Part of a small language model's weights.
Size: 12 layers, width 768, 8 heads of 96, MLP 3072 squared ReLU, vocabulary 32768, 110M parameters.
Architecture: rotary positions, no biases in attention or MLP, tied embeddings.
Training: a variant of Muon for these matrices, 7486 steps.
MLP neurons of a small language model. Each row is named by its layer, matrix (up: input weights) and neuron, and shows model dimensions 512-767. Each number is 500 + 40 x the weight over its row's rms, rounded and kept within 0 to 999. Numbers have three digits each.
Before each neuron's rows, "fires after" lists the tokens most often just before its 100 highest values on Wikipedia text that the model never trained on.

fires after: " |", "|"
L6.up1490:533553559436522560515526450488466511475475508558453478523509503535531529479533502500466462594423426457485439439476539502496419501503471535550467514574422584484544505418462523551476449473550465528437455567530548483507448451505487494440463468435517487493444432520461518517522539487390515488543526473547387487497432394497473492478509516562525449502523539532521531443511399559444469502510554491493520443493437482461511494573475538461505501498532507427531498418510466537504549436581490522520594524517452491510479511503473512475533501439393440557518482558562459499540504481536515530499498496503535529563483481515499510478463533570411468481551492481484512490534440447459493472485529489513545540521437553514465509568504536478504529556489411541541472548406507481456540488559543

fires after: " the", " this", " The", " that"
L6.up1090:549483544425421490506582457482497533546509530497452497447537514489566529575559499571561516492429498505501471603521450430429520486526434546485471497498528505495475552521542488425507535490570424489520521442541458587464494506482478527544473521417566541508502504523491449473412440501457606469509498463588461456509498478451497562478481535494484506477482575572518473508451405517569480431588575554507532555515537466482497538512502444549497534524541481517540543501546508560511579579510459473497462496525473486454552490489451446553507526404478478498472516489529481448482468516508506402462431497533466482444461535597457581499514424555507489531527486550446497523479491522534459479484453459451479547448526497519501505553446481500513565478493556499531490511597510483550515466476487

fires after: "|", " |"
L6.up2973:529448523565527497488545485485518442477418554520469551464455473501443539520431498505539417503504492428542512520488528519498519506490473557563498481450570488471485482515518450473513490502524513477554478521487507500459541519507440525477463432532492549488514584475559478547449465535474616386487573522481466430537526543580491498493584555451567485561534559479586528566501462499509485510547484510480518497488497524530544537564538524542505382511439482487509460500513452479517527537538512495489522516547450496466520426593478443422430470499479492542526521483486482473524563543449566480516507485571528526534483486454505513574519510543525545517491523573470555512479545529490480519502526543494481491567475503508538501504396429507483480484540493546528453451461461525485574467573540

fires after: " |"
L6.up958:571380475521466402463528536548548482527504416535512483444563532539522504544470401514531466464549580516441532486440522483489505437538517507500417448535522539535525514440452499489445426496498547500491545447502491522535479508521413518458573532502474498578547513452478466464489512448530587506546480541474514579515518519485472527564422439457518464536542476446465534514552459493517459444479502465536556489467466518554572543473471588461569477551546485507484516514481484482513511560531535510473479523520538522486546555494519513523482548461544552526422526491482457516460489519500470490506458502468492556465564419445464480568529495485518506498559517496477444514458476521540583502472577505516470473467525477500417458491440487499533466516473433496519515537500523500509507543533478

fires after: " |", " the"
L6.up1173:538438485530470504546454483485479468565479445535425514467591522472425476501512449494505499449544539436477440491495480462523473512526520498564506495565479491494471501500485475438554505485481480460488485471493407455491522474471456471488548488557547524565493492512565538534462442526562505484531474531521486491525533528530496582424497469548499584504477467586534475460516483479536470403465544496495500456486472487484526431523484544548482464566492540451440523513534607469522463525536501510461539468489603489490547496486512564508493530453431449477436474427514507488511578522491495536490494498512486476496514523497515462559506523552409578496484452511473487493594474532565484517493483401540463447552454465494499475501505554522529452550527525477520512454558474458507471501577501

fires after: " |", "|"
L6.up975:475493464563473468531425613543450550494488503455390558500440452505419502500470513488522439503487503510504488496539466542516521518480530486463465527488619554520462468522529478469498518554456447485527418531451443502486520489477506486550483549478414468500547436528532506560433481444565533451522495500512512522514460481509475489525481576473562533470421481468505435513438469548568450443533554515514523466437459514497483477543523464571408460496502462470483542477401467549498530504526531488466521450567410487433479437520557455493503534488532462433476391529471554511493502481521488528539576455507471463556556555527453538458440563515564504419474565480481420494470550573515535547455452428471515463498564535476529471546397501444544516542495475540463502494478511507526461451519488

fires after: " the", " a", " The"
L6.up2946:485580538554496504493491547542526420463433504484514481513513521481449544491561530577423510521475463471477562522488520522558474538512503468490489519532471499460468505408513524527489537459548420457524493510474565452491501522514461457506496558546470488482485485543491512517486475447510495540481502533473458538488491476553543537559503481476503450483509445488420486463537490481575553453495496536532480552511554518512555513482462519503484475515462541504492520540458507487504471511448524482497491571472429453440490503523482462524463527553516505473524496514509527537570525576475464499550499434479495486536518473567494411505515477597515491492461477447493480427482516464496532479563412513443556415467515515578501443423461530518490456526483573508508477523527454460539503499373494

fires after: " |", " April", " February"
L6.up218:554527521522486511547508560532510450504434469503593465493469484497499450490479447478549522531469507512465536539462464524463457559470459577390487508531511533517420488542549552477491434484511469553507380507454519522467395447553543537520370543515482493441494520505499461453461467504526463474491564545491543486512474542540495559557447512463456546551474486471450463499448480455525470632469428412467541537517485512511537554533414478522543465413412485477526516492524523496469493543522534527512516475544465445474484485534541511490493468477459563532487560521450484488477475486500488547491517453513473527467545467493529488562524471490513502446479491503544523482411524416515566462573545547466510478438550485522547526458518485496471530520577564508435538536472518514464510486551513

fires after: " in", " on", " the", " In"
L6.up791:480481406520502566526482437525567496501480524519433420508575483419497495548520422555479518529538519516491519438483482395585541497469492474449425502524516492500510498540502497506547548443550517524465457485496483514531606578507439497465541476535494443541413487449516498569476509478569478452525437467505567565589541462525494496490445557578540475495557502526478469521511496539532471450505485480461547493426507543510548520546473517532495522530500484519495475441517544497511509460521447515500469517552566482488509457518471511446525453448561486494491550514538533566544507476510448483471485558556549528508499449532499495462542577519468514445383611528532535555481524484503500461549549592464489456466448484500562467498522432526446525509472534474552488551505507517507514466500542

fires after: " |", " and", "-", " On", " /", " on"
L6.up287:505518466481455456481400477525572524456501413446478483459488495524444468515470538469504500511485456472471494424501450473472490478498437603398539512485461573496463468468511503515552522531473428451495500526498484570504492523433516484554489433533457527537597496559573491472514496477553481398486520556547506473477423436521459463436527513538501478477419473474469484510490503509533461488520512528467518535519501505580560564470545530515520488464545542519530512566517556465517525541556528565470495470528576497481505505483499508557388538419443440466513545486565523442453558538535463458501513487460474521539545489513471536564431480518526523466492511540526476431544472500460439483518522494492428432502464465514456565538502541458546464515556488543534444463429413482497417510516509

fires after: " the", " in", " to", "|", " "
L6.up2000:482536506489524542456471475518518546517544522533425435516445552477525507579531500510440448570453496467514484544473493539447499507473447524490492472519557520484506464430492521488531508427490565429508554534494476517472538458463480524473501527565485500481428487479515502399556538521543543488469543482502468563501461521558493447478556509516470470553460464481454498512508533550489447514556560530513434536500466487532524482410521521516517599498508552498480480566531541472398483549559488511495531552470580564466489524422500456465429404448490575534514512484510495447511496515515509476540534594500445434454556436509520447540435534493547527442414567500475451465459493478472475459498562549538536484424477515506519575508504464535473518450534470460521463482463586495543524481525477

fires after: " |", " —"
L6.up1143:451489519511528487538508513461469549498505484533489518476486525485555517507514473494531479456514483480503495539464481547504491498480428523534482494524506563468468504511542462459506542419487538519527503485592501489493507508554533532579588533538494492565394459540537460521520507508617501440508478486529488476497511499516519446519478520496597516513496480510495396539516476476448457503457541501482464479441473560521521471507460510504496498543465514418465513586504490456460524498568639486461481527454442533489531487582472574471504393524527482453460473520488461501540539532548527542559508497503489471540476482442433426511432558492556468524496472590514528485414520520556579491600510453558463431492453521499418505498495523488523518524503506585553475411412497478510522469465517

fires after: " in", " In", "-"
L6.up1105:510481476506551511528442549417524548487514498534558507506497520559469511500468483383528480518472479464464535509472475461534503514497483540528460481574501500524523481510507559427438479508506471544522502477454512546554473411575478546487483604470521501562495564507458486488499516408474429484528525558495458504446575462518503531556422481488549526470533456508541525562464494524488503518496523528490455501510471535477515479562585573544548572498481525469536535461480583556503509538453504490458532509517556517432565495487485515484451480448481472443530533494528458609524440528547435478490487500510449447548469451508467535428486496506561551516437490484500462522493435469580543507485552496493525587538518502472493546539478487520517486516505455525548506574420520503531460472439488

fires after: " in", " the"
L6.up1276:587528546419494483506484528511545478475483489450443498536593446496544544448466462536510498493499459474536577499495471475469499503472536442543530549541576487469540449539456529510510519465560501524491518503415475480475562540517485497519444513540487489417477539501513469507460531428448446513510489558508493473431480541551476524538556497484540534488482588487554529482518560461482509433397517499518503460534446384480509531419490398532533484531448510486437514529476542517472476463507441537474543475500457546502515474493496450492480504534556533524501507455491402510485473488541496455499593511612521448488503500419490424458470480416514466479473475505459476528487508520552559528473510564491496469497389475552473551565505532495508491543502572486505480446464510513501529459501496

fires after: "\n", "\n "
L6.up2676:473465491531508490444518589518564472472501503572539439499537469537520506470570478545462549503498521533568543537488510512501483475483486589523483478504480516482475491486575517523502528498484541528452515498461505502530505491514461488490486540500482500465482506580484489462589473561573557462481443497483475386527565578442520453497453555524501498501473524558494501473517482460527518488478472473488541443503446463512474501473534513518420468458528553559522451462501500506449549480562540495533594515473487566519602443554500507505492547461482525494530475524462493489426530510486518499512533536533527490484609565489473472463454567475496491509518543507539466509468444484433555451487529555541504467456418557495516509539467533506505510512582472441506482456526534516506525532508496

fires after: " the", " at", " |"
L6.up2943:554515437559424485491431477520410486427492553532563464532535487475563488518477555441531488547468483502516485498524530463522432473459508476503519521512524489546447558462520511501499463481545536421532501464486521490514556446528530467556510563504542444474517463503527467501448543521542535438512486496455534486528478496578482513587535527554480467479525526516520436547498512511527487474570427448522578496556567526535457442505452551518495439520520570498491505495471455476620477543477520499520445492483515522596513488546475514528543521485527406483540489510539504522447434494396524508468511537566503550511457461545478515485486503508481520476477509491531496503519442513575522476476541467442417515564501468476455517567533530452526507481481544439509449502489455436552444540481485

fires after: " of", " the", " from"
L6.up508:500490530480554517513585514458450534501469500493515534446540476589566565541486503465472522527512484546472436566556509552544518490497468505522487483539525554472601535439462497548502475549582406454506473494464578485430456509463492507458467530547519475519514498514451482563502480555511481498502490531520491475510456522515518496505504532527484524429494500501512517487497506565586489565407501497483536467512533460541508490477457466477499571498523464511514478483456513474581545425454554567475444484558473464412477532519519510520465565570549439566500536488547501514527496516464462478498575548465446497472525482511479547480526524496487507483514543460522513447443455546465447526495445450539552476438574509493478443471406498453571480500481470536463556485436500458488442505546492

fires after: " in", " of", " the", " into"
L6.up2688:553497496515548524539405544459512439531593550459410429475452518460489525484472540541510572482519492525485526491518469508524558538526544513466468555467541453456543466557534505535495499481504417468582493460518494468517530503490466571539505519539465546480413474526548506525489490496470523503494516498454581512600443496534514544495503519532532484526533521504526494521544432542507514471489501489423515528411506525463548514516538398460534546526551462555482487502512539552453514491485491503495473526511526547534555550529471500552517543532469478506485444601529503552506499495508546514432452493541518537493507523498462562517536513490495522508421524532456538519430497476460422537517551477474372601487443478463581578514495454499492550459511494414562497505496442492473502478529489

fires after: " |", "|", " the"
L6.up177:503534454545537418456478542489496406476497503476547472533482497430460437483419509443423467425444522513501537477527530515517482504420475487516562495501523522505579474496588459556564546457502566504533554483504546439531544526449470514438509423535465528483477559519417420475484512468499568505511520459514445513543427559532456510527432488502516466598517464546481462477531476500488473417563486496503511463474512528466532462502524532512464514508440489559524510501384490462556518478425467502487493559512543441425505556495465572536498475510502467465499552529556395466395513482482488587511563426507476475514521529553523515479508469527481497484473495517425452544485410444532510539429571496515550559503513495550574541469481479508512541547498508512505525465562554525536551530478501

fires after: " |", " were", " place,"
L6.up2756:563440497494455479557567493538450512558549502501458546513551500459498538547514518582503572477509451496502421492538533504446424531468496510520599598515477507483511476561521473529474554542458555546464538460534451506536512497448493514531529479516513532532531528543506425524549458552492489500502555512515481449576566504469478540464485565528521540535453545496519468484494449545523501490597549464523521510507556541538522532505504467529501451449473521441507478498475454438494534650490462470530466502505487513512526538486491475513570473454527480540450465563504512474453481458454513477516505567413548512497562532468579465423522497519504520431488517488502551444530540538479492533453544482503462544497440542562514519487439538498509460487480533516505501570547491510443522499495506

fires after: " of", " in", "During", " throughout", " across"
L6.up1219:488507558507482533461478532501516523520418561526483418489529516565479528440553513489504537499495504433442512458474431446546491473533562528476583490539508529464436585471528451488435495425528507546529494467486451551432518515484457408507507431540501494469390476442512454486445497547495541488569524466499449495456516441526541511495467482507543462469449521513507445465543608533471522472511495530444579542468441527460596456489488497530514456481578521507481501442519520456526518483513513488611490528537567554546491441505567513487534458468513480472493468517470461529467463490505434531488426537547480516471546442552425534578511521469496569503545516512513584494461453491478476507452553518482515554492510474555525476488543555535432527502498473432501447593483590470476516517473536

fires after: " the", " The", " to", " |"
L6.up672:496519572386474544519537511527550498519473500554447519527493500545477464513525490514520523434461555440480526550527585532512456476499518504505437550527535520570527445441506438501464484448531533572586522478515502535498442436486596554447469587487546497502492508392449507492518543525465457432497493541482482554522443500478496537551489473504485539534520482531474479520475493553475509501502482504565469449517522532559534536484511509529542493474488514469560548488507525526565508507530485523478418539428566513535467511529496540586480516482537553615528442490493488529465462562543561574496482473561524510488527527482498469507475462480515410506460601449503481520447426487524508474487445484481456491555461429474416568489459465468492404458502560480476474464406461554506531489483427

fires after: " on", " |", "On", " On", " Released:"
L6.up2210:537490531483457492450585520495550481475453522557503493542534499499440506463483478464463539514497516558560521508543502479501492576490507473553561512545503585482564503517494472426547512502478528589528473517486427458515495464492460514423502525511423487476495536499587468503398531429552475544559430516469585558520488429496552450482452477512438492508551508494489522548534458486569556511514550527473522501450498487547526497449481506550509554522525580463544542541495520470527551488564511508505544517561531564478469437501565500463487505424472463524507507532437457524498532558446431458424424497478503503545553453506522481491458475501508473496640457541512524621526481499478437495491530476508493447488505510542488465622500505506513467561443489613502545468547505433522453469477508

fires after: " |", "-"
L6.up1521:476476505457505470382509552508547544455493495506513552525553508540525501513552454467447536451450538437485523454539503519526436462548558556498510540503514549524494510482532476473518490506463430473481545522468481527492499528501509554455536530500449531549524488530490479468357535517541485439510486532503550476477549485529533526456508496430509464531477404440522550513532502544537533489516477564570497446456528550459499497455510532518509454584475470491471505406511452498538456615535477553498433477494447473536560476475488492486423472502438512503412601536404493513551479506537494493444494514516548434503570467465462529558469416528447579458417507511503517437543458487483538451481510507542558465509514485459511458549505475551575541518486548591493515501537473461474526406562521

fires after: "\n", " the", " a", " Year"
L6.up2914:463632528516513450454492519532492528507554613572506457460553458509491472500491505539487493481513471482496479513508498461522490412474421498418452515486435473542478485500570466453542511488492530512575471525448467439560509476491482517489479462495460519496486490489579491538500500504505521504542492544548520543522484489579454555532492493500498547490515534573486498465534493530526548438475521532500579569506502528531549470481465532462443504472409604563456471512484563502512495392455542514536461513437510502562514534472552522448510489518497564524521470541569459433482564582498434467529524472467394390532510413520535476455469567509474540517520524494557532498520538492477519451553520509513541528466513461481481462562463596491449470456522513401469494521533546569522481559548480

fires after: "\n", "==", "-", " and", " Early", "==Early"
L6.up2583:502433532487533631538512476469495543435515544507563430496505526497468477432519498567530474528482499450408501505587492521470506513489501545497536506519497544504565518481491504494511460470544531456483480518482480545567458498528448504504513543484475551475526436440504447524505532453467531515472485533578521490533513466552441541484510514574516546481475499492511515528567496480514502499481537537506487489510438496487439389429442452469496552466469534510501537440551539493492542525483453505534532428501501500486594544473553523481472517492526419452485453532456526468443455560540560528471466490431517453479530517525425493554449495472521495528476576515433508512455479438522494556499563605525521584500450464484477474504474489498501538488467464543450489469500558547475537534528498

fires after: "\n", "|", " |", "'", " "
L6.up243:542505524447465536516492489402508573493500456444544428568522463483486486455497449487508497515572507537483554466508512478549457506474476515495669493393540492434482441459428527434499489513426534544507374581508496492484444512471478451544514499568553462512587467532481564487507559488507499472521467607426485498502507413547452572481486535542482489444437455495486561533451498504532486550545564419534545539519464506505527520527424479484528486463453519460530521433513515461468446536538484489500529491499506499485496507464608483497446507487460421540513455478438492511487465543507515557483507507500483540504472471482502532503525456547513486564530503530488476508455481488535544447522505510572525455452469434484527521478511520452472510537508494467457498373508566494571531383512534

fires after: " and"
L6.up1294:479517478509499513532536501531539478419505474481438571469470556470525542481539559506442474541468469455494491485471485443523463533525534508573501482449529505527536477506530527504448512504446568503461534555470576499532523577538497527543562502463576509512457533488572498532533487539528529565491507530492509530496469508550483506517499481474477514544493440447497506483492439486575490602462372517476537520562482522469472441501414556432461436484475537502427584509475532504414501514489443507470535503501506567542495489546542433491548513445497528525480497481500553515532508495454479480515480451461554486465474469487472463520539564476466524548552550604445542501432508465500507505492622479495563497589472511487532455498522442519460503490461493519503437505598524476447452565406567

fires after: "\n", " ", " Independent", " Democratic", " which"
L6.up2639:516478468525506536546463533465569507487457541409493530439417498519548612541506540513530484456475444471489500471523477507429473472464479532448514526531575548431535565454548543474562532571519470520427490484586483494486462477468491489532476512495491418543502484493544491489445485527533461503537462489480498504581557548513523496429486434485497499633473516512427528508453466526523476501460368542543439495489610449457498518514496483485494524507498491449529502523496549496500539475593478485507539470488543545498495505498503487463458535485497482461437506483496540569486516515582462412472480524438525527494465559559508501527506458476428505498497511472466484519566475483466521460463430471533475369492536482480473486493458492474460503573543490511565468482479518518564512523518499

fires after: " during", " of", "During", " the", " his", " During"
L6.up1417:517569451534517553489523434453486501489505510485493533490517514530400484470446497488581563443522506504473499528549405581479522532521593530449432449570525505464428478487506494444464538452530483539524436520508428498533505425482474528510559491533520452556520490474539502469438561542531502541481484540490507469489485521535509484445512484478507565418554590482494412460608570531517475502433484476468479549565540506501481456570472524497476494513527508482490530390496545415532522464514430545508581538515450475527439503502600489505541459492473428475517513410517484512541461508462430499533579495572520555551527437513496507559419486583468508427550458424511504500420503506531511475524466485512518559470505492488495500464462511540442497575421478455466480592505508478581503557510507

fires after: " the", " and", " The"
L6.up1392:475505498537475546516521484489597390552511519470552504541480584505444463555472458520511505470488503485561471546466422485501558480513514518474484547452530511583489578508520547489484573511530423543529493446565446489396440529522536489513520482511559507448474552450477486507460483562548469510541560501489526530588488473481467544455557543524423491477474446529502411388490512556431438515526557535573519474500468467531462498516503550505471483493533566496554503556402483492589460520529535502474513557523478502491483510518446498476536445512513525498473481495502459514516483461550429441428519553551478553454461568558504485543477450543468490505587515516542526482536491464510530502534533525500515548478436509463463527503405547555510450493534481469560456480487501469487504436519494

fires after: " the"
L6.up2528:479527502500482473533493522461530497481514449514501544483478572470537568489428431433497417489501515420485543497430531559517521567456472462516486527396504470485591532568557586486537526522486561503544533543515440479554551489479469563545510469497531539522493547466561546487496482495558491500525548516436531507511483542569533483458474448494450487443472449510564443466515475567499465521486513506511443468524428540504564525480513565464495507524498515535489481482516503483535487501510496554578596473503538523484487509432428473506491573481505485500529476524474488491489466432505528489554547456435528497521506480516463516487564504470468493571420507508500548435527520542528573577526594505481494461488485449423558498546436446507486468491502485500506504530433495551546550516492513

fires after: "\n", " from", " was", " is"
L6.up1058:479511436528491543472527484438593494451534532537549494486438540431541464468490497423513467446463557512465545491498454506522538512533486497543504502553581529529490540568564507509507452553522444521444449421531597496519514463473544540485458552475490488540480412528565511468439462499527561499496526494501457559496474462573503456573473465539471470554462501484541488501493488519452451490464478475520500480505475472517494523550508454450546451494495553495505474533496465500451497494472580491450509572466472537530527554471414422505529544532478519505507482489516477564436462518539483494514518510490448486500566444508476459521495512539500505464512517504551481550440454528480419478490484455502537564504452539534499542539425485439446518486459510545532447485561453411542471542534519

fires after: " |"
L6.up2073:513491501536494418523495523445472479520539498561469547618547542470504507578477500481485510450532563453590473451494524553459465480515465521543536508470528516457550471548513556458522479461493476537471523508533535476495535486450464518413498490523519563483534479518497502499524568561536506508469521479499466575440504541480552431499441420476480452514570477521534460555564477489447519427448429455563523444502476537494460543497465482525428509491523513474446453434533497444479542521538496522465504471444529455515536422522453458545524479519492473518509533581519502496449500485502473419546452452461520514515548459448451450410467569516461503515536507489498483488594500492516497504469507527472494532455516467494501458457365476512531526504496564456578483477482432529498530491521499

fires after: "\n", " the"
L6.up1811:531528563490530503495480505443469550428523508503494515514477538497384528568542465505493383541457442502467565470474494458473455529428516430517555465501468542485506494427509561504505564490431528551466489572512489516460527474498513561457481529477475502574603540471571503447491470473488436538413546553434489503513530470458512485470536478491544478519455420520470492471493529517446460474494494441467484485563507554634456404477553502490494445493429561491542529484482455480535483516449473472535565501486506481488531493466455528491484479536511503482472437540453402472513472469489474487510534448562455439505520494499489534498469486439470515497545514486562540539497494457522532532577511566515525518550475511508509534504511477406510463508557556456566515441504468574505542516544480

fires after: "\n", " ENG", "|"
L6.up1410:532433485483487521555555560476419508520406580511466534499523483514517500475498460465523521474570493479585461457467467529439548508457498524501503460510521521533500478551454485507438481522456449516487506488558441527528515455567480425514515572489525456493442580539415410503460450453580489444530426440586499562537524478485419454513472483502491475484603510492482412541516493492510552444512489496499513542543444450519520523483534510427464480521522532461489517560455501517553504498537510451492535450479487565419470498515534466465438538465513462562467489555495545474465494468492527456518541464549472517485573502578534568480524544515430459488466538544418459591508479464536497535537515536490424443460538475443491535524471453537546501492569519513513560525498474412561507511540539

fires after: "\n", " ", " |", " Countries"
L6.up2752:446439482458473566458554585552522483504495476478539505524500536467490468503523526506516483526480493491518605410461472469507497459530494477486493524631425570473586524516486459521541520456486473501466505469471465504454519457485426491565498484522518558569482492580473518458453497513544460480503436455485476503523528564478455534489474433547513509487463499392466401450517461529488478444429491545477473557530467507555565486459464519501576565465506511468459463557498500484498479476525518444482518430502496479540553483495496478611463491539450567495533555569495517521491556529512473570474458516461526536467520563526556577471534435446536544537457534539513452432492487506446544502485583438471482480514561519450513451531437538513507489531585551454513550531502513506447489548455462

fires after: "\n", " Festival", " Championships"
L6.up1304:544545542454497533505471509436464510483500532532510556495474459583532533509577547506510459449528515468493484464497501498441540576469532408453540522514509539449509563449553508477403561553515458514606469567547482569512575499541504490561530532525490444494461524489453468627511524478517414508515518513562447400536532421561510535528508453510536451498547490485533487514491436545525499449502500460533492485497484460529527489435518574421492446570452500572503547555503517478494524485574502485513519440504503501489526485459484504508547487519498560483481506483524574584547459488481475539538488544558492522520552473432491479488495452537524477490522450541466398505530465465402467569548512510458467448480560537457569508544454506480547527595462507534542544445559453541487442525502511

fires after: "\n", "===", " ===", "s===", " the"
L6.up1335:480473495465468455480551538542477512523464510531537521498509505527413507449485452456492418438433553528535529469578551483571498479542486505544542515533476561458530501502497442502567452563530494478470513519544525517507514483501487446497527508498417470512507534420502464463484475570562509516528480518446546560408429552564485472486468501521425446484570491524511485534469496491497483550553472482530526571404479462424480435435489565467513477561529536451475504515452509476510599469496493564491504483468532476472532482564532499466610503505476495534459563526566416555496448524438424385574534517565508495529440489559463521489507521421441451487521490470509495437482511550517487467543473516468444559475487465551435544560514471538484544524500492444507486496484575474510515545508506

fires after: " |", " into"
L6.up2788:559520506487519458473444436501430486568579628502514499490432523490494505521481550515458485558485588520456548480504552503525460501380448508524504521547521615599506489433532520532503553515495539499477490524512495554506468516502431451458487519473548507521483470474505481463560446529556420489514531509506513523504513479496490526542517520438493429558497499554496486493525466480521510439420499496532466530492570495517431499510430514559480571506454510428536540532514488494542508488479469494446560467536475471466543485505530549497502477444527536461543505475507523461607500455510542462505542503534468431554491507511515466482479469463438511439488479499496483431496482463490497543523534525400548517480488558502493537466506470495486473474478483428495474487527521477430531516519503

fires after: "\n", "On", " On", " on"
L6.up1834:443440528506553550514490448467532473447532478468608396504546549576527536532542449533490469443560469442467571581541469458501523485507489587490485489422503505466443498492558504512526472529518469475531490567534518495489570559429516501446614509520530468460524529452517493536455532552491524542506465569629443448469453465518516529592522425444492477512477513472498434471463533443477510537519522544506486512501495541478474513439580590537526532476483486519520473544448516524558552520426523562545522503512483448451453517413548573521523505472427520462451546532520471532537502464478532500442486583489528555507514520535444443534522521478544405487494487552477527409428499535492444471482491427432445446516465559526452515432489481543523547520408522468523514502463571499552484550483534

fires after: " |", "\n"
L6.up2157:441505430514510481553468463522519495479527535572521492454475563459508567434501467377468531515487495527533454521506476482476509544563540563507514536539550513463553486544521435498558483548408530623489478478556461463482472478560456612482527496495469502515499507436579444461462539552485500545451511501509469416486522559444462490557418539454517447572495558437518512524523437519548494490510490510475519474530499515506512540531528484488433467464438561521529479526480553478538511544522555544487553521495537460487490456522417528514418559426489526575500522492505494510501513542462447476532519554523529528497570443446550503447473557456497545463507492508466476500496556553440452507506550500539474443519487488469577540473462443497513452481526513442466484606509461421580532498507521

fires after: "|", "\n"
L6.up1176:505524426458422498555501505553464524487508477468469492544410512515501539517524515448569435482495484532534520499484574503446499438449433530537553503499522524487510484525522517372524519483574443459507488515520505500412443545437524503524479431512482534535466461556521580493498510541548437427487510555502413481498521486522476490490495486521463528528481553546521563527483496545505515523515508488517484533496551511450537460521498533534531512527462466470484529551436498416487548531494555468483527588522594532443529483505544483435505539497505529462518519516452421446495509556491511446432473527469455500554514474567540514500548509420445538511558487525508520462436495516476523450599537492500452529511486490531506466549559588434562488487608423495611528495544464514513512520502536

fires after: " on", " |", "On", " On", "|"
L6.up525:563481545555524567507485473519472544551563498425481498441559530555462510509514430539402461490484497511517533482502520500470453474476571451511488497511540519530528516529551462580457441528467550512471453472504457463460511534421428564459549462507539543471485527486477526463484500445495509517460451498463579533492501536543527508507360466520556549490528483483490503571485468517557497489557511497449587484429494512490489511432539531583567515486577488409561497497479463484634466540501547506502462475412522489505571518444541472473561461473428453509498482554466442503521545522481555482562506453444557480519523503504504404518502510537517509477487426581510531530495527463483488526424490531496468472501489487486504514511467499568524537478448476495533478491479454506547496490504518

fires after: " and", " while", " with", ";", " the"
L6.up2218:559492501415482529476502499514480467518492483467498481464506505551459530492557468534434475489508509519498514466474545491467459514497534458507523405537550497488452574486531416440507451516451524447488506486544436513451529502493556449480546473504544572487523452442468494466389523480522512444470525518540587509488462519518497536524519461485462519513481448517493495502469422572490441511499537459486442521564488494554547579500499540487556528509539469532437499512469525459567502498504561547476531523461568407512500512476429511575532494435517485507529533459530520471504475438521424532532425545504527465445567496538546466471504499476512502506527465485501402467517483508487506469481428455508521529498579415554465531469516468454465512431468503474526454504437514452480415531471481

fires after: " |", "|", "-", " on", " GL"
L6.up919:459436471477459477444469565514441515481460531531525457503422476488523513510495531549544511449514493495539557504539505548437535487520489474583546495531561488488472567557510510457490430501507459562546549459545509596485528580567464502510523459540472513498514545496524458510443545450597503481477463558479515516555508539455580486540475585514500509477540552562548499519485483496506481445448486514479498494476525518539580527491497489525532500458525545462543533479489514471469493460609578481462520504513516492551581553464476526491495498494484498548489461513460462560432521523503462537515507464479506516462431552481514546394425473450548451521408489505507486475488504485494497530457434463489543455595426464571516509482607562420540566483532553516535442394555496553545529471451591

fires after: " the", " in", " In", "In"
L6.up872:483507531532514494548478517438483463527457537432537572477534458416452495491505457511532487584508492425474602482460491474556541483529445481446413442516466451508524477544561498573511508454484493458533433449497473466462543491529503555555480452562419500431454507514505461483487468515513445490558529482460516582463523539528476501517555460509470505501533506544500471464512498558544451545490585541540485506476472539505555556504534559532496586472463415458460548507516560543517530456579520566610448422489461461456600549495468404509504462397522569568489432472566495463457524498502444460497537462504466369534484492537441472548507485469521442469524504457468518563431565517543526483490544498445556547500465593467450539556537488495488458570582484507585552475476520541540449461457455